Weights of a small transformer language model: MLP 1280 tanh GELU.
MLP neurons of a small language model. Each row is named by its layer, matrix (up: input weights; down: output weights) and neuron, and shows model dimensions 32-223. Each number is 500 + 50 x the weight over its row's rms, rounded and kept within 0 to 999. Numbers have three digits each.
After each neuron's rows, "fires after" lists the tokens most often just before its 100 highest values on Wikipedia text that the model never trained on.

L11.up366:455512539434553444494467532467480566488518430474511490528534467481522605485517499500473509483502554508533516474442468524577516460463470465477427494542456600467555565467512524563476619493557452477520537529511612470560489469623517419455534595565527484469422502519527429519522520493490444473483485422496494415438461511544493457471519448516456582426472549486542432452487483512563465490541443502509600578528504552546509603458533508570474474494431515472558550519432493535506500512448404468513444445421478485448472589491548536535494469518538518467499503506465513524427513529293551574
L11.down366:480428513367507435525478523545551476550543526580499538443510443534441531498503589450457519553414472579421560450550522474499548456541485515494476422500562405462481533533441530596472502519536481512449541494456447526512544527426490533469453542481498545632573610473499430574506639390452576548577496585465461594576513491479490481542524499464489538528441518534547518437531535445457509494563548470441525512441454471405540492489526507533556492522555453556540480429463439564492510576544505522471417549532545508504458442469513398475499502535412504453504418505554504553438590570519589463
fires after: " |", " were", " was", " for", " and", ":"

L6.up1276:446615511374489499561558470578527527494562506482415456523466503538498491457461529350545505531508427580462593474501532582481460478449479449504413496515464480570490465400419476533436476365324547569447488525527522482614560440520417492459538344496520470521518529529533515500565540546514484497406514555439549457492527616410505511416616555482430503566472503527507525537574509437523484538614541624525601487527536519450572461551497438533469475574559487560499437454514522467513498519479510443498618508464544509460541493480504429491516478514484553468474480483479490446493444503458511638
L6.down1276:501536519451417480481534526512524465582527518496511445372545515521496488498387490612489540476466427596483446462531503438565590535492585552494454553448570518414472452476534488492388534472460479436402551528551500647605502469491476525466454526523485513448481558461442537512573445490497432473517481505529444495494510481523468506483479614481447460543504495512421501438552532504452473428445478497597543549485475503536444518521466512487446534418470422511519476553603446536609522483414500498525467514540476606475489526535472468409493446561501446476570471516527510438503585404469464397
fires after: ".", "\n", " ("

L8.up202:514535575541453477512516517516581468403526503430535452450457593487460611523568546548530568572539527452419525524522476498446441510525538509620505485422501520588485530449565548360545468431411501491505447546522427484521547600535508489476447503512580585459523417513498514419499481510569499469527486465533450452580471547551399554474553505541497485437515499468442487445523530447530486527546527606531541529584461579531481447458546501418435509486593592439508553470435513490402509423459499527515497525522549477573427490531482463541416466486576535532512567420453531487555384450502474448
L8.down202:387485441493557560516452473525516507575500536463467471409551537465423507511477618535511547512524537439471551585539564453479449429465503393493556519436605553676463455482541500413550480507390524491500497490422447512454549468466550436514636463571445563563441464477532487447505497518587536473517418478501439514481413526477483513509504560406507540551480497507497533454484561449510538481536458451409485556489497491567484605513476399441474480488558519589471473545513552480512505499484509499459441569417538456507514558532597488493470540520614458484477447537536514475513472470486523483
fires after: "-", " ", "–"

L8.up434:520596480604480534603487555464418515511516478525449532493495471493484565519626497469452412542485549590527443528574468482461500489505499468426454532465504582650437510566498391561565522437382505555455543543479460566450522543474504514494474567540474433442523505531511518468538610464483526447487440521503544548438612485467452548514474487538475526498507504469566475449508457343517438447429518479448487489563562446511578528506423438565503571607522584595548520515434481472531517496491506471561432519592507520553514445436507518461506513522387496519575514529482556424532544492535586545
L8.down434:480479465452465493564493574541572502551438445507525504466452520531465577475586470480556462527455565542488539497494577445458511444520496525509408540467455469526589565514508452464566643364542618594615456541538546441535510503408524558514474483471477523459542477464505464492441497440514514429525447490497483539539451496559422460487458470555589468478486454531424492495597522475474461443442541485483528501584524560579597451500561507504503455552567500507488554568466501530439481447471542422544512544513422514550487473632407465500495480513445454498467548529488596505563585506478352580
fires after: ",", " |", " (", ":"

L2.up512:485469464514492453563488512484599539452540590577512503420492517469498458527474468554577566497500469455529497519593409520467484614478508499535470407527533444530526551542657381567524520453480586559536414474510506499532434523577505484381470556481519515585390501507553544600470461527515418501531491455440453499539557457470465513611510491473448591396537490649503437520557562481476625404559550567542555460580421471454469472540518575578534414521444531462531460568547462450466500553460448504553407423534528481487482465578527463503549484429619507447469489465440514398584401430464524542
L2.down512:503533594506471506535554479567656592503556524520508528528440551473583550528454472569526523425509570393531550528554533555495498504523531449452560431485468438369483558545480411498475502478450505578485528505456489510444507451556525466453538503428438555499389570578556462518550586485478416486518562480446480546475531482544476433574536477491513610505572501531396464453477564582537445401424468425547556550465448482534514424499545469460495537622454413397592505618421540486528551574423533504486496443434428491371578518545388448477564413517580486479533487572460447490482516487496470507
fires after: "\n", "C", " He", "-", "."

L2.up144:513525549562442543547546494515461508471574463545520494467515512560524499416482577413546486439495520525494414541459552480561424530475442504524453481518457494531494412597558392454550500541485475466572514493461533527366449506431431543573472403528520600527491541490521452533421474515474395433556493467547528426493549496529544480579387522444483512492584582468472427540478420460544484481485514489480473481604538428592559520422504423581473518457542458561494550464476476540534495542423419508531487525442566597505444497545497405473476462558547550482609532559550460379412540470461518523
L2.down144:460474430526554529510458480517523507458483486388461468458512416484507408441544626529483521435434575470404507517463475578425494549509479456458500498465415477466456500425565564600541393453555465516507482493475502541477522474524511449546471523469445511405548479586511538460552410401428533599471538476547353462505510473535484493548580539446594426460567500550470524505513511601552512534431476496518411461492379474523475546560499477532417528496474468504514468490448539533645509479549511503476451444428472484567581525591451431547518570593450492545545438538430490468567446472588586489
fires after: " |", "\n", " 1", " "

L6.up325:432609491439513457554555452487518456462475452491459485544472469567476607571551448398543487542498604502560477536510445493504524477535562508399457526411485565487468524469555483423489676520517482419602496606546459495410560486533498477545447480555505415449574477399473527560476581492573444520481457476520539494471469573543466544551513486473381508467391525538520483484539435542525590526546540512467511582522521537498496465550549508426473516457603542503568456525461486591527482452485446459482542530577556477527531510559473523520518466470536507563575499514475548466534363376554535495
L6.down325:444431520523503457420532613548465483535391511422521511447537511466436413520520453521508535482513413412451526438441474551483482486565597489439485446539492493567491513562562439435468461531537468499582449427444521469392497511480505470529510577448563477474473515641539485473522541507479544561434542435544504560471546432555393560589513393508568445456559597516505455581450506497533457521488519504516434477527354554463479497534571533430379522577446503464512574486445520488455534501543473459514383504404513557496454535442569473520566437487580508493556544506544454517522541519602396516
fires after: "-", ".", " high", " consist", " 65"

L2.up969:474536484501473553443448476522408584521460498524482533526514458473511512408516480535566584458424466557454540455460520462439480513476518522357429493499556444481491429529400503455509441554552429440422520532597444481486461477419472545492574394524561462650499607448459467505439523534530552540421530442568472564498478491466461534467447565477349464463483432551467448518485483523501477573536530549572506485622447536515516485514467508509467611556483496495507458540450498551535459618492530462482473534465477519395528497504455519610563587424457553550544491505534479541501494506544530496
L2.down969:439497543552495484503524474412516457518452406528439396487486499481531539445548555534368465515506466560493437539572519565590559542439557491611522495507491501523552632552451542418455565471471468496412491509466491522480506457493511487528473462535511484577455513417516457519510480577607529570476585499529468447495594546502508477568573384465548575567412496480492521435525432601529536520474460432484506522481461514536473475404521510474589547480416466442497533530601456467437499497590501451491494491488530545506520520451404502554480490506555544441538479507468459596489537426503497567
fires after: "\n", "==", "."

L2.up479:387479556529467577542409474543484583504497484537566520555491535542518550473528436492399516442524553392444440502504462539388472509514505430446440528523609449606427467483513428528572469482436534548500546475494442533422485450469445543593443535541510472473451458567497507433557468537560497425493467433439517533553507494547416467438427498453571499495404467602500505413544535411410527502582497398517491583544468526428517537528515493450560608457493484532549540515486526527553453614526501479536538522484518554515443403618610557461563504461511438448578479462458512511520524538467460489
L2.down479:492481508494494488558465450448476534420494494417576415529539527479381537585634483528467577516534423550535421431478445597518428517558546456567506437509540465519472536504438515449602596469465509524483537490513490418495534423440556514596478530461543486476599480431495499373574555555513510420500540431504620400510550471452507432480384414462485474439479574491566389563512572506454390428483507525429481571525567520473541478491487494429544521469510479630537544446537497429528469541550450449466476561453569589468549511547510584580478523543551503475517414489521517564527501437469486504
fires after: " (", " ", " micro"

L9.up1278:487482454459563517525522501514493548483465569504541499527526473415445561549484573485481462524524551503422497525454522450514418471494543517478535462461486451480504431514439452502502490539576439430422501499440480466605460458439495521457526521560549391540533483472533434579566499496548485517479434532541555494562507562485442497482595441355488459434502491437526472511513564484512452468459536606329451520505562564487391457502580519535464502553456458500477519463496490464472476515553466503658453470628488642451472502491517505482510558575578545609476451447538542519392437545545505463
L9.down1278:471563478604467546529541491525472510539517496466475479548434553464478523515451466489468558489556434434540449509519478525491520477465486392581517513460536593483485486547482550462507581542414541451526529487530501523330593481468546528439479294535564446426542443533519588461453625465500393464515515510501451460406401470549518535502417519621457500541466466555420469495441458505507486523541486509536507425546447574425569501440475534509505544480608428479475450555535619479527484478445529464451457502405475478559467486597492473446478426506488439579470500446477588475539530470494517515
fires after: "\n", " |", ",", "|", " ox"

L10.up1003:520474541535519457518490460465541507391521575523535534441524486555494608544459567461561459472528401510431515483474502443469474398421459481543506507539556534525503453532556455513420568540435532572516521481465568463509480460501479519494530582544537537591515474410523528543508472555481490573546485465418600570507608557458541511510462515420475637507444500431489478577446434528481431457449534481450536486543549491549549471485481555458536515484557498420535600513502456463555474411480389547467404536477440469465542623567618470580555447497534494478486505430545453489579434499446526495
L10.down1003:537472454563380513461449513451477518526535457462577497444504517429528506531488543451435466531652569548508577483471457528445477371524536398444556462569514502474473495398496523542513532502485546423440582530500569506412537456508469592541530585519483570642449449568504545455616485447480545460588563418533512498444486573515468479494519523518518507393503510534539527527495493519504480513545587434556403544503444538472401572478501535476510483519494473430523553567490466525558475482491560589400374499495400488466534441465532531511504510571500479530499480405505560465513545499513597606
fires after: " |", "|", " 0;", " ", ":", " 1;"

L8.up782:618570515546514518416438438564513486526463528500454495511506523606488465512491525505439502512493494462500548464517520516439513479512530540558493495446454425489468527485515482491515485554415443465485595551474480425601400456464611498474584493443527449617551496500537396588498573395508529538520473541541462626578531439394507463428508462487560497401472453460557538488512464399537423502445538574429411596539601584494479536488547577431566475520524469507520524458453470482457501524467519504589571580520549461533441455487525519397447479443467433547427497500520553457453529469496564489
L8.down782:559638328452517484433534498474562493572452552430407489460548496470489492582519528537539560497576546510476465533542450463596509485408481545560517447537537504486469485445451512515428472511435524533448555422528468478481600558506515451546543383472467461633498516555492385545457582460591546495496447463561492601465539432459423601495532485532486541484536396530534506558509518508505517501483484472464393528521467500508535474421471477479506463496578459471503571457459461519434425551477584520540566543480506540471399479448498527547479507602478469542458523524521478453430574424511442544
fires after: "\n", " =", "Cast"

L9.up900:475572472604451445536476409543478636452591544447614570424577609465537556529451495616530510476437529517486509525539526447554589489454507482536434412444598366532544559483521464444478462469557556553506411469498510490510466558435452451497539527486465471538477524467521456461427508497564515496464488460518437656506508546511469502519503426489531510544494391419503486526454426459478551520458431535493538518440464485442505357493631573480517360541616469516519588550519464484542478578460478506529519532540449436597460399468463491535444545572441546567489489500485464535498511481478563464
L9.down900:468476426459562486482483510496592477567576520470536551572488458479532446591463483489483438412498484442493584534465509465489513582519452522433499502452576493512430527470513590435519533508523515504490446544508472468462604571527493438553497504588524450575519482446522502456453528431478493519507512454453538518538549418468503563539494541581498536501541455548496521454464448547451592509424509359473460493568444474608595364542552519446594557465545538492543528422372560510481494492552593496468466391516490506484506509529448487559483611545425436539495452447423405531552478437422549527
fires after: " |", "---|---|---|---|", "|---|---|---|", "-", "|---|---|"

L2.up77:477551519485449540470548508488513493586588472488562467528488407520517480434507543443547478475508514541442581473464482461512532625528543477464436524499573428557465464507557427515547502540506586526534564434462443529450471500436533493447578526539444498521413550443485495556592537562566420518518457516550476543522495555462515517516404482475489443547522516533543535485537481470564490500433500474523536484458473443563462561504480474363447445523476516490534504575446473442427492557447486511410597516471513543540435492444537516479459468573456538471591614501565453318427491550529490508
L2.down77:489406497473484484494488417546542524622436461527507495483491478454502524564566444455417471514492548548454550506409597472463490541498527410570553466482519496518564605500491505503537549468495457479514529497554431583510529485509514483446495459502473481336520543560533557536495449439429641511453561416499453484517468439519514485474551519459524416492478491435486391543442515478545511460477531529470573544601536457610467492520484507510385540562414482539477450479467565518511502547455553426446431527519407440496521498579522553579557512557558463481463517420392462513517504506593534464
fires after: " (", "\n", " ", " \"", "[", ","

L8.up653:543558431568485456533469495602543495509491495516472479444456467617384525507442485519519508434539386519473498504523493503473518571497448443562508405427458438491563551440513417509525463424433475578538451538618487450481504463467443496483480482555551525507554571563487461563569548523522476474436410464533546483451559558444511576509485496474446498449447486488439520554543479500545553491538530498446521516439585505478523498446467466544564490561466457552514501555533517579557538512512433537471449612511516502607481539523528566490452582432478494450379444449510536542573468489538486493
L8.down653:427537408426558606407445437502484506415469555517425508487445505528523553354504469588466543499543468551515459466516510508445496444494485457442475445416503465466522589506637477545616541469497499466457530559581397598513556463540603523456524457553471485435490535526496479478463507559529582521435570539544574516530547487482498541534475462509502491560413494577513504515509456506584421471418481539460467543523453457413444470528482517497459586479514433556572538469361450487468465583527527467560494496542581528623544561487485566527570595518485497486507494498536461566514495460516548546
fires after: "\n", ":", " Rank", "."

L6.up277:496549536581506567407474526509520442524472535387397488566423493452551462532478514492507567481540563579451537575552475498439463490530442562593413556555457547495394489416524533424489442479498486524496585562488547459491442496440498489443501449462511563629534445467484446578492522528540542550462623532539468453554497470536442552525479510486541449573566513545535493626506475457541473473481520455370469535517534527487556449502454506486589482473437343520506503507447506530509585515520549543501482516482571540494459554509583631467470415570445387505518460519370625412504490564507437573
L6.down277:526512415527532482413510530505489471483537463453485522437550512429481564585508556452507521518598487507467351535576458466469413476537501526529461530490529499499486424436546473504518458530525514568518555490577528510440471505579517555574489450611488540785501463469530500572509522607602561455492518455542561505552518491550504465492497520493526487410493521477472449432530483472503510539503508516495480500498490473589532522488408508540532467504524472579550467517416423509477495488441490569553530429477457519437503531462540460585503494590416489557500521536466542404544535475451467486
fires after: "\n", ".", ","

L2.up561:437544591470544531533482543537493488521462454395534467605384610581523364548500466424496450486523456494475507532498448582513502509631453501583479526553555551540469493481522456534581414501388522477528490477474523504559544481514452442570468445584480502449443454569529473453632598512556470491473600457516495521576506499501442536603513542402545509565498419472531514498540472562435415615508548485494471597430487403494491550474550578480564545551604499539528486470452492536534516479539423459532598498465513512445507469480578521540452428529472508517493544513485482455491543599448478550
L2.down561:604562381485513534475441452575462445455543507531536464554563441430461511590620470528510519510571505546517562521506547437426475525477446537493488548437481390529413505483502500525448476495442532506432585518549503496570449548543493488497471579474474507454454596449505462535480549422449562526510454548424498519647386447407546576423441546569513489466467516587470410475482394509536449600456473535526541529551473440564538549508467579442472477493602441470482457518494474498495456531465536515451395475472599466505520498530526501428419529441417464579544502576474528538543547501535484422
fires after: " ", " (", " \"", " of"

L9.up668:439448583542482442529521466464422515490443510604467567513486427422475645579410488513389503557529485559458538497490562468465414538480496609422450528607586471468498490438463453472519524454502385528397577524528553462527470508484549497456489439573540467527457519480441517485487508450515534520436466535485442443584537473509536474529441544458465541504531551516521381531427467489446448484549531542474441513449506506451493409487622425410481596531487536535450484397442540609475470630492500549507507473521458576485405509527553552503589450557500501558459493451547418481516522488507420545
L9.down668:495495579482475491541549473470531480536520486512563487510474483559510471553471525521535582556510511405621457506525517464501471486465530499562453439410569561577479416522421461528449475507467515493611531492473428476431519579500453411523481494488513472396492441515538616514489434440578418475497453519487463462456433559557616495479593493454506501506460521445491500495508514423596459589504499514499537470522517505550492521480465483526468469436502495486566407607537436560383548457490435417474543372557542483464460465445500376499419589509531504479548498482420533461500621527471566490
fires after: "\n", ".", " |", "|", " made"

L9.up1195:526477518537527509646444447493475539379570467603539526416568514448487511667463518584514530463521487516411476427549522481512469487553493452421438491506537500474450464582465460485462469464553473484538522475567579525482503612466525547453446430428513457558508511426521514536489560438547480599553440548551442539550522504507534506470537529400491564442492528494596406545419543523450405525506542481457521418469551457500472514424543440569447543497524500534552501489493448497511524543477483542448495468482506509486538510518439443476434485502504552461529507496513413482538459464504435525
L9.down1195:570431525573514522491420444538432536511558539524544460464513433463480405483478451509438519555451546576506431515518456414519548478483566551481431476534490478536500547483498387478520431493497395440470512501457489476405520439558472477445512601499545478725531435501507527523518516548537547569511458572523511411452574466445439432540544470480551439502467475514528522537494506531530565466538547503489497435569513421490552401449578401491582529491503555533570483579442447554448459511431534435613466460502610590501604562575566599518498451448524456480455470413445519506480475467489533429
fires after: " |", "|", ".", ":", ";", " Dec"

L11.up169:498557590536471499520550534494505490481490538525507451551444524461441493503486498553514457537527553572394476442534436482443462423444609519428464438518462454475499527441489434536535477514504495530408541520480468475525483471522429573490432455531516477485591549581557560503535459545423503449529517554532519498391517437471552505549512454424397497514543574490413515527487519526405512437498544569491471520528520501407534538619449448524555604523408496454581457542438560474417549558484457460560538463505455548346570477449493493490569586589539495554457398425516534455468473490537516489
L11.down169:474396492571511491446486563604479503461507498488454472411486660522517487547530509459494470429507482544531574506515520559469494580525506454562537529488537455477468447438453471473405397548540517555536549487505367401408547580524567490476563419517469452521545466533476525567485355493537471434508474512516492527467459488550497396487517485489513494605493501448542519508480501487540462545484467449420488535511494504472458481470520519569481526470416446502425534524467483483497520491476492490451476505484559489598462540487496517548489444491529462474501553484567554385487561554546505470
fires after: "\n", " |", "==", "ner"

L10.up1050:585486579551469460545524598518526570475480526513508570432462509470485398491417485595500572574563458544558527390484454513431546454404546570509534495542427530596480480487482455530467371427438571541471604473499486461448415470550474515507524476517523507627462483447504575455587407499592519514482530424467463511465605528459572513392458506426532500484451512458493505483543469412464376539473512498482455569581539507549441531450460534538521623510519457508574550531465579495549511517419474498488482552570560533479437604531531526431495430536565562538500436522498478511463475505454544481
L10.down1050:451565508565499486556428457450565503427366513463485442491556508489550486466505474595538460440468573537556499551515483543524446616385507454486502475566482483489480536427560498497490477449533557470504570565502519532353562500531458537495537438419532570606431574417450490565461204503513475539487504480553516496494470449552445419472455476484507514572488554496614499389505504581488525571529521543469454462592533442544418497488477464490442536621484506442500473500446461506441501459529514434481594401462530447513494537466429501496544592534497590546578466552545515503516538459534464516
fires after: "\n", "-", ".", " ", " |"

L10.up625:412548540400544497440582545521474473498444539564429493492515426529571598489471472519488526500546611451527561442510539561502518490500485519543498530507494502541564442497529527505436535492492530475479459522527477537565495412578418494480485451420494474475462420472540492426512458526520433537564543509544436456568539461495502507433564590499516549541518538474490501475503445444506523519557561551504575517526416522585630405492569493500530512622483473464521451487509458476519439577556554474472513454588488519531508423474593552460454361511496550463451570478407407452420409611487477568
L10.down625:509429472472401629542462494477481591468426510480412564547522493496413553488507548485515526574544519587529563440499477560528502382475553502485478473561527526537560419522501445543535475448459487481481470456489565589596516527515373499522597427449471535483438559459577565476428524577528489396445464540511479527515495551510463504454541448532534475376477495452476475451488497500494465431590502521588529551460477506464534519494462500552463544533492463528463504464532441431478491505509577493570472433525555605534491487513548538418517443588544474467477445478381448484503469531448429495
fires after: " \"", "\n", " (", "-"

L2.up321:564498551464441511513472417538479527483575446574521465503447457568541468524498528544457528512499471396491576605488463573460534422476473510521430538478541449518528567480524343479475483508490471554548537434477458569482481544534451485557440481505439465494495524517436473508523513468575479483579541512480570549644470488509437455598518485471485419468486434501485527464593463406480458513540477476490463572506497448413451467563586461506459564477469458474491522561457455576402466504516504541531475493518484456492532454435590459494479531460519543571577525489414517439484502593619447433
L2.down321:422453497563522480480592491434631611497433471426458520511521495564592498439440538478469505459479481510454441431505486473549488514488487533553515411479631539498534463534483599484411520455487489483445434530497543457459581454444497518468498509495577548454468438469498556492560524563369525534427463436560503393455500513534555484417578534501576482537541535487469512526508592508548624434435504525451401473471492564508597515487472505528530524518449481481513530474623638454484427490469538394445528475579572554524413537518525524552567493607506532423457466491533493477595502463545552525
fires after: " ", " v", " sub", " re", " st"

L8.up1025:465419538515430487554547436490459458574579521508546475461600550434448462445441546552479528547416526484496465558431578450424524467520538527522451495377513442548572363437585542520527577508491462413503512489475439507442533483596480504535501487465489426460504602492566450482536491492442470483521445526489478436537506534453487468434561503517495478457560483526501489518523458517507500534549502556493557489477550442464520480525401442578437581507494405493544573535572579456552421590478522500494518506491477544441521555497501502586514569501487577443439474408580537517418464539599510456
L8.down1025:508443487453545483478535393533376530504529449557550398512494565562476571486556504465478527454551485480474467520446498470510566422508530548466560557410485544650533465454454463511509544554454449478491512549449534572530516541502491508503543485416515512382507565569470521470483504526520567483499438479370517502401430488526461469593512517507493521455456595480504532463477404596623448497478468530531443524446475472520575521442541437526499598505530487562387529570545581571381502534492505529603503480540393543501476517446489518522516553576475493477416489475498496538505532472426608431
fires after: "\n", " |", "|"

L2.up213:426566495515548366464491530534481566442498515481488448411452512593452476517451602518477473542489461485480526522492419538455544574418509481500498520495488495515484547516562545462508467437597479477498490449504536498553593515428566504549422540489443439585485519514567458383485409521458545600577476422548532567512484462470490564519496446423492447448500471527507542502516548490480429438587472569476393537534516501566491428500551557505385494561520495460575535511513552561640508569498315524602392526501455460525444498533484509531425489559452460536436418465576480452432537386511401526
L2.down213:448522438444577540561469508485464532494538611441476452387519455458504462470487539444495569546493469480421465530526554437472495529534447546523478472455517443474413432447463501520480479558513460562548589553576563601503576546494574522545520518481477463479448503471441481556492540519492605522486550508447396507455551504465468533501482521546532596488529473432527491540540468456461629550506520540473440545481494473453560457547454406473457461413402504556466668529479596527490441570469473444527504485550484465588496528483521500402431497498523456499427470469509573525577538359546511459
fires after: "\n", " |", "==", " and", " –"

L2.up641:558557453537586501473466508464428549441602502515502388517491461427473464478394428507437521498494529496432489483511423484502496503497494573519533413476514496527525441414571547499442545376481485415586459457475526473528453514471474517535463537545531487459484600531511491488520492382568507537445478452571499470429558482595498529546506530500534568436433540513447548481537485460533474486501513376446484513530589516469468546529494559456394535460577449545551425467471517551424489500420522545581493533539545516502381523532519456489601507523466503468481578468483498469558589490511518489
L2.down641:501539427454473514555525620440499418485617501547372496419481472552485463532438451520475498474548586512451505549570490584543560524480439510513468506466531417541548511412445475458478569432410454474545560418466471531408555511603447504495533460487572482444521512433503479487513444493416557515501535485522531449462502525470452563480516476490428461424452520415520530422473521488502501504512522480494501547481495541471545427451503483569482441470495458498510454523508581479454504487530432532488574517612556408487431483431542454534548487480470563517531503411393541441575509471597538436
fires after: " 2", " (7", " 1", " (8", " 3", " (5"

L6.up87:460464524410565435423582545504395511468451420563487569547446514539463493418470552536540456509468600493502512426496450504577530459412447482536503419534503514546609417483454481488477412535466433438547446595551426463488414495555506457420520524542497506518456567510542381572463593561557532522607463477430414456454521553513548526507525564455509434552504545478570451608528423511492535560543416463504599548552572529549505569344465533475500456584524503526453498519462467601491481509446519503446509550549549542435476561548488492491445535377571605518437400455512515467473479407446502441
L6.down87:538545406455546544391459436394464461482488506507493460455437565512508527452588497503483484534471527607454437463511440484497485444508547446494494451464575514504524610572508494550470404436571495441422561438516469514525576571562639455464522527542503519501457518502490453582478444603539498437490517474552441502464497533504590444519544427416564511516482445501511549391562494555502459524401484499555469513597585438494464494509500559475539483410498458555520468446510467453522467550528572465559513520536433470550561525506475470410543466508461487460534519464567400545533536481485485579
fires after: ",", ".", ":", ";", " |"

L8.up138:571501432558452469443607516440567537433465530487499468513355557533559531447504492519539563552577509558545407506504430568555503489448518510430550545455506475503554550557473425428499388447524516543463531470438569449526396467514579447531475519465443534515498549503531408451499511477478432549467463436504523454575506480468572517394404428537501478479571532459524622569464473494505450460511430531470520500503529529548552473557375533409486595511560424461577491525400433544519474497535412500511478472435540495369449544513528464532556534467520439559497480547519569500523635519515545605
L8.down138:506556463555487494482499550476495503570509520421440500598546468479543548533486572461460468465615488519515486476520514499543527488463471485514564479489481473432465520461593493518569437495516458485513503499523511523494468597535432509463584472420486433650472508584508494488507423514523572516466517477569472485503502432489466483508547467509505592561533488548595601491433537434589498524557450497515406454470516495488457531548486449413448443525539497521471517457515532553523437546531645506424399431500517518472462454515545565469521470542511453562474519550504473476441530454395518529
fires after: "."

L8.up58:468547555463490510405408505616419541530552525465549426522476427447510509453526518424534541461573494470505532458494419512573491503465417558557347517394444507624561522498378525456501405369435553561481456555673462503417414459519473484534495452491581480455504430472524582413471492588515462556528503460438569574564520488511538579448513418518365528478513465485527520428556508501478454527548492534521521507619489501454552524463589555459484429546453539489472467474498437498509457545535579449566513509493511519572516459501580486524424386497425516454475500478580550424489463486426576493
L8.down58:398530496587546431515586496574448489470554520529497415561511443461513470501487457511503488488539455495524533441543552514490517545439436516530470465459455533628544592461408537511495377472530489571479501527542586530441536596599470479492536492478405485475495535496526562379612519577449490455493553373472548574512489577447548540499528433460426490494434417532453519519498568542547573538582466555577557546493505533537490457461505422509517520514538550457539496496615499460546496574435430472563493514514471549554492477582480558437444494621553472439474468400498442323392478564407499455
fires after: "-", " (", "\n", " "

L11.up1141:440506504583437501482563410442546540517532516450422438550525430496550443470396527578495501465392533536552510546517510438570519540456415534517525535459599486476499578472512569559489459485448540493570406477459510458551478533569463449464464492451458576535458601496525387499532451455551513483592428501598426500549534491434379498509410531469578593534541571571412502522501527467524584489470554443539502430458413470490557446500537487527449465409498511578527486495570472510486478522535480544506436562489472422466517519483468492435570505478550482424460567434521519474553543501501632410
L11.down1141:487458586447586497468609541517508507607524474434505543480572326536496518452531504466471440424487443440522533472362494453567407498481477489445547512525450541530561466480574486447497448532451494448524487473397532492500563557528548466509541504462439504490585498508560465588558515528533518480546548462436476466501465588476552574476471500556532474516465480587514415557480453499519520466440520500556476535480375461481505488508504462485489488506405519430471480565505468544526483465487490424593536493521563573513464487471466483425482499606528543483517501436409511471510531587547477404
fires after: "\n", " 3", " |"

L8.up1176:420535449513517513547498516413515510508487521631459546423538449457445507562472531499470514532468490556520533504468506519528464490485483528547470557488500420481512492491462544502451519499503504429490462488518492507467505513608483548484534520464521536693503562508532580424508455527543401489486436409488458556464508534466375462491458441460523480430504582606469465440540573510455569440498543507466466519461454454587468529428465471460487544482473443438444492440515558500491437456447615458498523447469479476496533548493459513464466421445473546417587557495526497543450475482608524473
L8.down1176:542467546599411560481574463493493480521361546498594454465539492513490595584541413566517423447486563461476495474442484488528458474541477558477492405519380520578534513541505528588557476462466507533439485490497575528506601439535557476543570647556486525511505503505526526523396321532459440493562510470520561411452494516471507542432499482546473399541518544517592496489439482402507528500486491431529474462538461458425571553492486505485501571550454451535465490569542472496494573538557498527544429454545484462337499506524561465506475502568588509534464451457481461559488520598491452478
fires after: "\n", " ", " a", " received"

L9.up507:472581614511565488464518499466502437369512489458430455507437465542503527566522465588451474535512555469534517463543514450505421502416500488547513511454432486557522474569577463488514431524567530565450496497594498421472537554459527564512425491515491496525548533501503470406563382531592529509566508413469481502588390511563516577457473513391520540451538474511539446525526442536503476490503540469471512510515522449581470477496477421466433664556590550460423496528511489514459525495513462494508463507500560557445498482545468448501579494499562524534575465606562478519406556461441476496
L9.down507:493551479477480535436450557471495520482501462534495598561476489443507550536490470521505490565624598490488470462474505538484561498503521507457527526475511537512488437408429492430602555538563583477470563492508520506476523473426379528522689543533474499727471483505515527523443295456483497457480487497529469495430468458535484411441512560573493477472523509481567531502521550550475473452475513476475445518452450515543500529503497531473560510469510487498496499500467587515419588455431590495533514485418533415550551485572488460510536389624460510483385486476519598607495539396488502508
fires after: "\n", " DF", " |", " ", " MF"